{"head_dim": 128, "vocab_size": 8192, "norm": "rmsnorm", "rope_theta": 10000.0, "bias": "none", "tie_word_embeddings": false, "init_std_qkv": 0.0265, "weight_decay": 0.08, "lr_head": 0.00788, "max_seq_len": 512, "max_steps": 7868}
MLP neurons of a small language model. Each row is named by its layer, matrix (gate and up: input weights; down: output weights) and neuron, and shows model dimensions 0-191. Each number is 128 + 32 x the weight over its row's rms, rounded and kept within 0 to 255. Numbers have three digits each. A neuron's up and down rows have the sign that makes its largest values positive.
After each neuron's rows, "raises" lists the tokens whose logits its output raises most directly, leaving later layers aside.

L3.gate463:167123089157126139136085100165101100128120151122159142132139088140120148167152119078101070193177149141169082079124153097117083064189117084122109146168152108092127069131148152185167097128073167092171165130132187108139191106096139136102097145133165188120136143138152097092132123168170144147167171126149172150093127200130171168206123149162128143096136177091131116168169171153130093129093110121147088098128133122117143176129133181191140153182133126139133131156073120131090141071195142134142094202155148147131155079113130141195085157072124160147124109073115151149180151103167138101
L3.up463:153140054129093125180113114164085127166145134135156112135065115191147112123136144114147081179202166180144096117093144144135174049134110066159114151127182163077124111141127170169119110066136145115129076121139147097139172127159089174075127112140167159145143151125177063130147083142171129111176102074145125164112142165132224146206150149142126137089129122084127120149178163119149138120114087129157108162114160135145146127167154175154093127150145116136133145116106127118101156096193100134123067152137091151150109098131090126170119167094114168135161076079131111155137171141146062101
L3.down463:158128112124045142162091082127095154180164128147146108140068124177148172255146118116151120144128200097129148026116147147146137127125088124129129129158202142144104126146144143178123151145100108109137130088109174134162143108137093157102180134133100133143137123184183081137117093138106148118180140130171141129140156128060172128120158193119156154115139116144160155115085126123093126134112088136072132151096170141146191154191177165120110116152133161123140118091105146137099121119142119158167122129108158158129156130088184232171140143110109154155150124067154112137107118145144129112
raises: "ed", "ing", "er", "ers", "a"

L13.gate669:150105150205104161118127121137155158162124141150120148182143119170171158135134172082093130112123204139188110193144152156045175192132165159146159165143198067092147183138144083104120118151114111118078130152128173108071134147077081156116159076124116154111094154142138146116062172139145181061090121143119113156161185057123138158176151121111177108144131131104116175084111090134141127095125118168129131121094127125102059123152171139148130094158143101131111102093165154104090143126122123089093138167129111087168132104096157120086146138132140170111138151107184134106141193126103149089
L13.up669:148132141086096120018162083175104095152075077182136159156142126167094107125154111133123130160116103104143153153113140188137123085146131108201123166121155143089100131137120101093136163169090227121091134099128124091159104067139056112104102106102157082082167185160067136147087132187164147118157166152104168090152161120114111113147124137091104116119093123092129133139155126122169185136140159169157134121124215199080136098191161148117133146101139116112052132106145141143063129170138103111143171172055131127134079145124137110121172104106122112082133153083140108140151115083168118140
L13.down669:138137136109096165104132103161115108098180130148132107121152124094115110086099169144132120177127143139129164115162201164108134108167163105123197150145147124076134152145209137141094119154046161206109121137125134110143129190129133191130153119160156143115191122082151098133116200117180144118137123111064105186146166091132149090132106171130097178088099105136143110154065125149121147111071141109139110149117143104102083147058152147169152119161085121123099098149125144118085083231080098206102125096075106106098162129108171149171205120080114156139110133124138065126162090144121133161
raises: "rough", "roll", "row", "ro", "art"

L7.gate204:124113112132112102071183143115097164102132157140154100122116146055117150120109134171123179126112113112138139171154187133151127088154099152131111075127147107164155109106110085077097164109156079134120139104094061168147062134111122045102118132127197184109160166150117148138075101086171154082110117113171153137165141144106174177099112101098124093153122158098125179097165158121101136094145170155116135135129133132135081095176142132178102165159109175046151114193065142190224131149153042147103105103089120140139111115117096116111141111117100107178125153143117153137141117163117221077
L7.up204:112119147134088121087179136109140153076106164095121149150184156142177161122162100157127112159089121079158151150131146174155096102172023157120112149178125157108144138160162126089165128089080167124174114094121142150119146156142139120146152071152156117107114161096203149080128088086104136146111124164143159111173071172154110128128138091041116199110111184078102160081138174119132093133104078109107147139116139149067144122172138167106160130157094165095171089138054137163091076171117147146084104106142065139125135116136140124075118155141144116147166106126163177094148096119121153109
L7.down204:125138119066111121107112098133177132117130134068136136136160146150144095170071168111127103130121128110175113167111158114171121162186147109115108122130153134153057209117099154104075100100078095147160127120096181127128136103162102122094118138172079146107133108073147209125090159124159104180094125138099105106138054163151091119114102120078074133145089081124129099122171109205065156125029111120096128092153164137094151124127125093122172086139066157140147082142165123083084147186148118167124120137135141084108113079168046128114159156140146085173183113124176039106162081117130124155
raises: " other", " subsequent", " others", " its", "lan"

L15.gate522:169097131109104158116138138143039128071144147123100174145119153136079108140117087082142019124144087141121162131127075103138124125123151091111150137118132142076097067151090193144150096135176137000144094148126097164132136096170104087117112116095121085117174170139130086164118114141114114125113105081095132118111084139165100182138126124112153185106166145136118114126134113080156129156137144127107129074097105084140078167169139199137061123135151136124110101155173134156124169146137195117109086116170140164165143135110115151121090144203132182188098135155097131117121110139103121117
L15.up522:201128116120130138133130078126065143116128133149113131098069143182098096174155112168137081113156107116084132085097088081140064133107112108101087109103128161158097133155162135120122169109172120067157117072109160194129169102091110124121120140152085119098226140080164088132092128164115075101129138128118129103166142140132092145146153126129139107203146181146094090141125146081200202124134118120082135035087085120136059096152081155119122123145132132174125156111123064085125153113122135095090062196133141143140139168112113153189099158149150156113181153112108126104151152134150119156
L15.down522:101072137118128120131137100113131114161145135102129053128170100151163159149154181153174177136143135086169083101148163162137143180157099166147165135074125163176118150086132131075155165174076087216132159102162116087142157127050169175106149135133183152133074115128145196116134126174145141221140123173152113139170153145135168114092183116110145069178137117135147126151130160141103101158124136120150150152176150191091140120083134104113192168043134132129103106105129088139156097159128065122086190139108129118156139158123154153151192093063164075102108138094106153099190140161207186120
raises: ".", ":", "-", ")", "x"

L3.gate257:093100135139112121160111155096074121172094146141158102112102129152128121130181199136157132189186145165087132121114175128137121106137111098099128111151184141148126102141144155084127095120139122184089107141108105131158150089074112203134142143100118097139121118094121165144082128084180104181113135182120143170129150120140070116104144092089183185132128117102130095108153123120157113174083127125163158089152113173116084156114138149141126077159104128129179065113123141107111105082121099092120064094159136092158185141181131086151062122187102102098096142151172085171100198152126133185
L3.up257:166099139138095181142119123146133158114107140139195164112080103174138102172090118112100100142121146145202148091101146112093101168121178122126089123162128123127066179165140120142135118155096099136111084099159176128142133103099151081095142147071090141123159082142074135116134120125154130137142174218123126131132102113176101132170149168062123091173169132155099140178101163106127129119148140123104099154143182156124128173139163091138132130147185184147161095149084090134121121137104112160119122227175160174145110168145116139090110085138176157159092180073164131112198194133077079112
L3.down257:153072100087120098160143158146071166147121122160109161071114124147105159095170166131133172193188080131094118098114114107165108132100128106153073133158183083129166091127124149089153116096097138176132065129141135162085100122093156155106127135019107096100138121141132145131174139178120021174133141190156182191144124157148094150109119084115178174113133126108188168130151135073160081139124171120153114068110143139176109119126127176071154127126091153126160114057116161106109150083135111125146081120133154111154163150117099105138056123119066110156082179128113098123114163124142101102
raises: "ally", "ather", "ists", "ina", "ature"

L11.gate457:149113195133139103133118168169158155075131107081142122172170192091187126104138117129138139201098107112156116144136111194107122122161107156142139139110122146154161121172023128126132090184083133145127146167218122137074101129191119095164142078123144143172091118157124194156114115121090132162141166131120159110151110156137144076082112070124119120104139202093121126087132125125109112154111115158176154181062114154129131100153146148164127138194070170109139202147145117134096144106061123091131121076157112119119127139143094123111147109114154139116154183217192107136119120123096137119
L11.up457:096149164090148079161179169132146145091145149093114115135128137086143193151155159118107125188165143139189072066113145159113060099138126175138083162124136196143108174177043149145110107149074120138148107163166147129075107107165108127168160081156082105172123080114132154119171093166094096179098206111121142117141132146105093065089133124171112152083211171098139122090091074110115112096146119126096185088092142180134188090165138074178150193134080161131089171127114147117102154069077080097196135094106131127085148122140116147147151149073104109067146180189132148073129128150113143141
L11.down457:108156100088111080168126143066110135067134178121110147106105112156162146198177127141128187169160133104113119120117150138137118143132130169115122147113118098129075096113153154156122166096134107169134162122146133102105145132155122118113107163131132155114169076072112096128106084088147108169192169120159104167046067100117096115073103135099103098137150139149180155094081120133141103094114098118060122126180196137207172115099114100161150167100082107157121148124115117127035105148147120131195140127107161119101133107175114208168113116097115096126141126105098199099118118118161150152
raises: ",", ":", "-", ".", " "

L9.gate137:129117148113119144153119134156135178136084136139095151146152145119136108169152123056133035135125077142164169112095025128098108126145180135163146133203130131128149120083071111099176101179156108094084087134162137095146114118131101151110160137075145153100137108122083100160137117115059156122061129077101176158071115133111167145171135139102167172123136148080111087135126117086137109098142120158165184134137056074151114175161143088169120146170120141136123092166146111151127147145100102129128123188117123174129136116190103093088121128127093124118179157211118179177154130146147103079
L9.up137:106175170149108103123144047113134151085142090085130143122159115143147117255127153082175098091087084177112127083108076157064059171160146095142152149169130122133129159080079064113170117127138097146118128119218140132124177129080090133123216173082151145150134089080072136175154120120129132134187135165121135118089168174099149122164133193158144132132126123120147109118064108125123132147136124130131160037139108196149117153146123097158153133138167106189111132097150127105111137129178107150195097125138105159055177120121176120134130113134114105112175166143140155158088124134149088135
L9.down137:102141140147128068103154106105143103166168121134181124131126146169182143174138160186133118146128192161103130105132142145116152148148110112101121147119156118150098146160175096161138145087066156133155125099123114113112160114165153134113162189159144131124082164130160148122156114089184098128185188200145144101123183190097113135128108167177067078136087085148129162117142121152133146179065167084109166117107147188149172098098110156111148073145117116186094146117104134118121104090160156123170150089130120103048174118112150118180176072137109118139131134078111099113114151098111161158
raises: " ", ".", " (", ",", "-"

L6.gate449:165135102192072116139096169151058197126100092101115116143129145098143127066124100153101127099108125146118104166132085117132196161115168131165115150109187153125138132180103206106084119108090150166070167106183133123138163110172196164101112129154153106105100172130107154168143101118202142110150135075112123195136166121177110147122140057142142147169106151159077161109117109128153154118104099119153130123104101144091163177123131156081178085139114188115106124106143117160111116135142199083169160126099114138177097092108097092127176138111145163139125134114144123135110168113171090164
L6.up449:154129080185130141109119152103106113142081146146117107051146123159121153130138077151094095060118149171103123157034139163115183084149140113128124143044096087137178159157117152117105143140035106139177135129152156154134147144102188096155166126118162183126119135162139100142169119244127089116144128118106135177110164151180109136095122114136079101109108160131119109119166115140114113086159092167113095121146171197114131121163070139095166120137122171170119181121092109183136143111148136109161167094145144110145167119155135120147106048130120081137134081087167094124123153094119103184
L6.down449:106199134163107122128108117113134128077101121135104101107159150166092082234152082121180154120135138144107164169052143136080159120120180125112127122081117170193107150152116149178141118120076064141189191132143083132106164128154189174115134087145136119180146159155079094098204142208128121107154182181158088182119199109112109159163128105164073167102107132116093136126085122090169135138140113118137129121143189174106120121127075124091109146130091126182184159166020104122063124091104157155139102106148137130116112149172125099121135125092071114132093107092171136149106156114122067202
raises: " ", " and", "-", " (", " &"

L7.gate307:114126145170034143105166134140116152128109144140126122144062107083169170094086125115225111131152101074132127157112069091117158108188168124157113074183139144149194078064103114147137188160196107144130108094166110157112140100100193142056168148111139100117107124159206101138137113053129123149101147119139092127128126146076119079129179127113150127138130124104137135089166167167055111158106146104116142109058093122076150167140106184165101108140182108152122139154149122141154162123104132124140107147178162149177134093054118127142111148136143095151140202158122141105109085107123097107
L7.up307:054145152126067143141103088129130146181111113129130097149075123094133171155140157164175126160122129122108114127071051107097126092184146184129093131167110176139177146088099142214137205127189098154177172107146121156116147093100142151067166098124108129128122084135179058135203103076159115141115151145178140169114118114092076096126129154106160135130152109092159158086153157177100113157144120107074116101092151142111135169163072195145107165128190106153110165150111121104155181135109078127172072118160153081119159113080110152131121152132135088158181201074070137126122097095142098134
L7.down307:032151135123091095096086085105135154143101148129127134130075105121150138149080167171116133104133090124120124117067087163132172155166181195107107135125140137135146160121074209207155177128184106116148164115100125124094140096136151145166138046163169131147165115099139125131137100161144107115111125121127111130097146132113085145183125109149149080097178093092137147097077137103164122157125080134082154091118176128148150088130120191096135150086160063147160156149122151055132114152146138090184103141137105123127103154108164172113084180123128088130155157144100128099089110108087111145
raises: "der", "dra", "gue", "ding", "ge"

L13.gate483:163133123142086159141132148146179131182128111106143146147165069131153124151144168175048108158147155109129127057127150137077139062090178099156152122072173103130135129104119176130135089123086128121150122100146122092089114115180105121124107071146157138138113209145123147074081156086098112126156165156105127132050132108092102123141172101168092058103135170052099061106158129169141129210088141158118102083153092135105092079140176163147154149079172135122142107110167122032153124166124111143164046142133144119150110153116105087151125117143172099099144191173153067089115165116123152137
L13.up483:123166116077161138162155133131108178090137090141106182145123152088131139137116135113147061160184099106154071091128099152074168117126137110149153100147076149125114093091123097178162078079144101167128169097142119094167071200147091162080104154163167135132130142132151145137136082110086095064141042122067137110092127150118094112128122112174163160153122156122105093148128098163108126178101119144081132155167107113075112071138139094137156169130168153193125108103166088134113124089155167163127060086186158098129147085134177130114124071156122118157149109188148079161062109148140098155
L13.down483:092143090083049133171114096143128153142159096116117124083113083142148151067132142111113167154085074091044128099044115129116110093147137081132114152104188176118102119112079167121134187095122128162148181200118066100104169145126088173108111117132069165106153202133140199161109157142076117113064154123142195102154135131163115089134140107112075116168082127231157058098136085163100119183095132121104123140068144205083108123159073172101125147122171139133141118158140109145134114121125127122092145145070095113128123137110179146107131107178201125064171087064201109145087160163137132126
raises: "ic", "iya", "ón", "ian", "ical"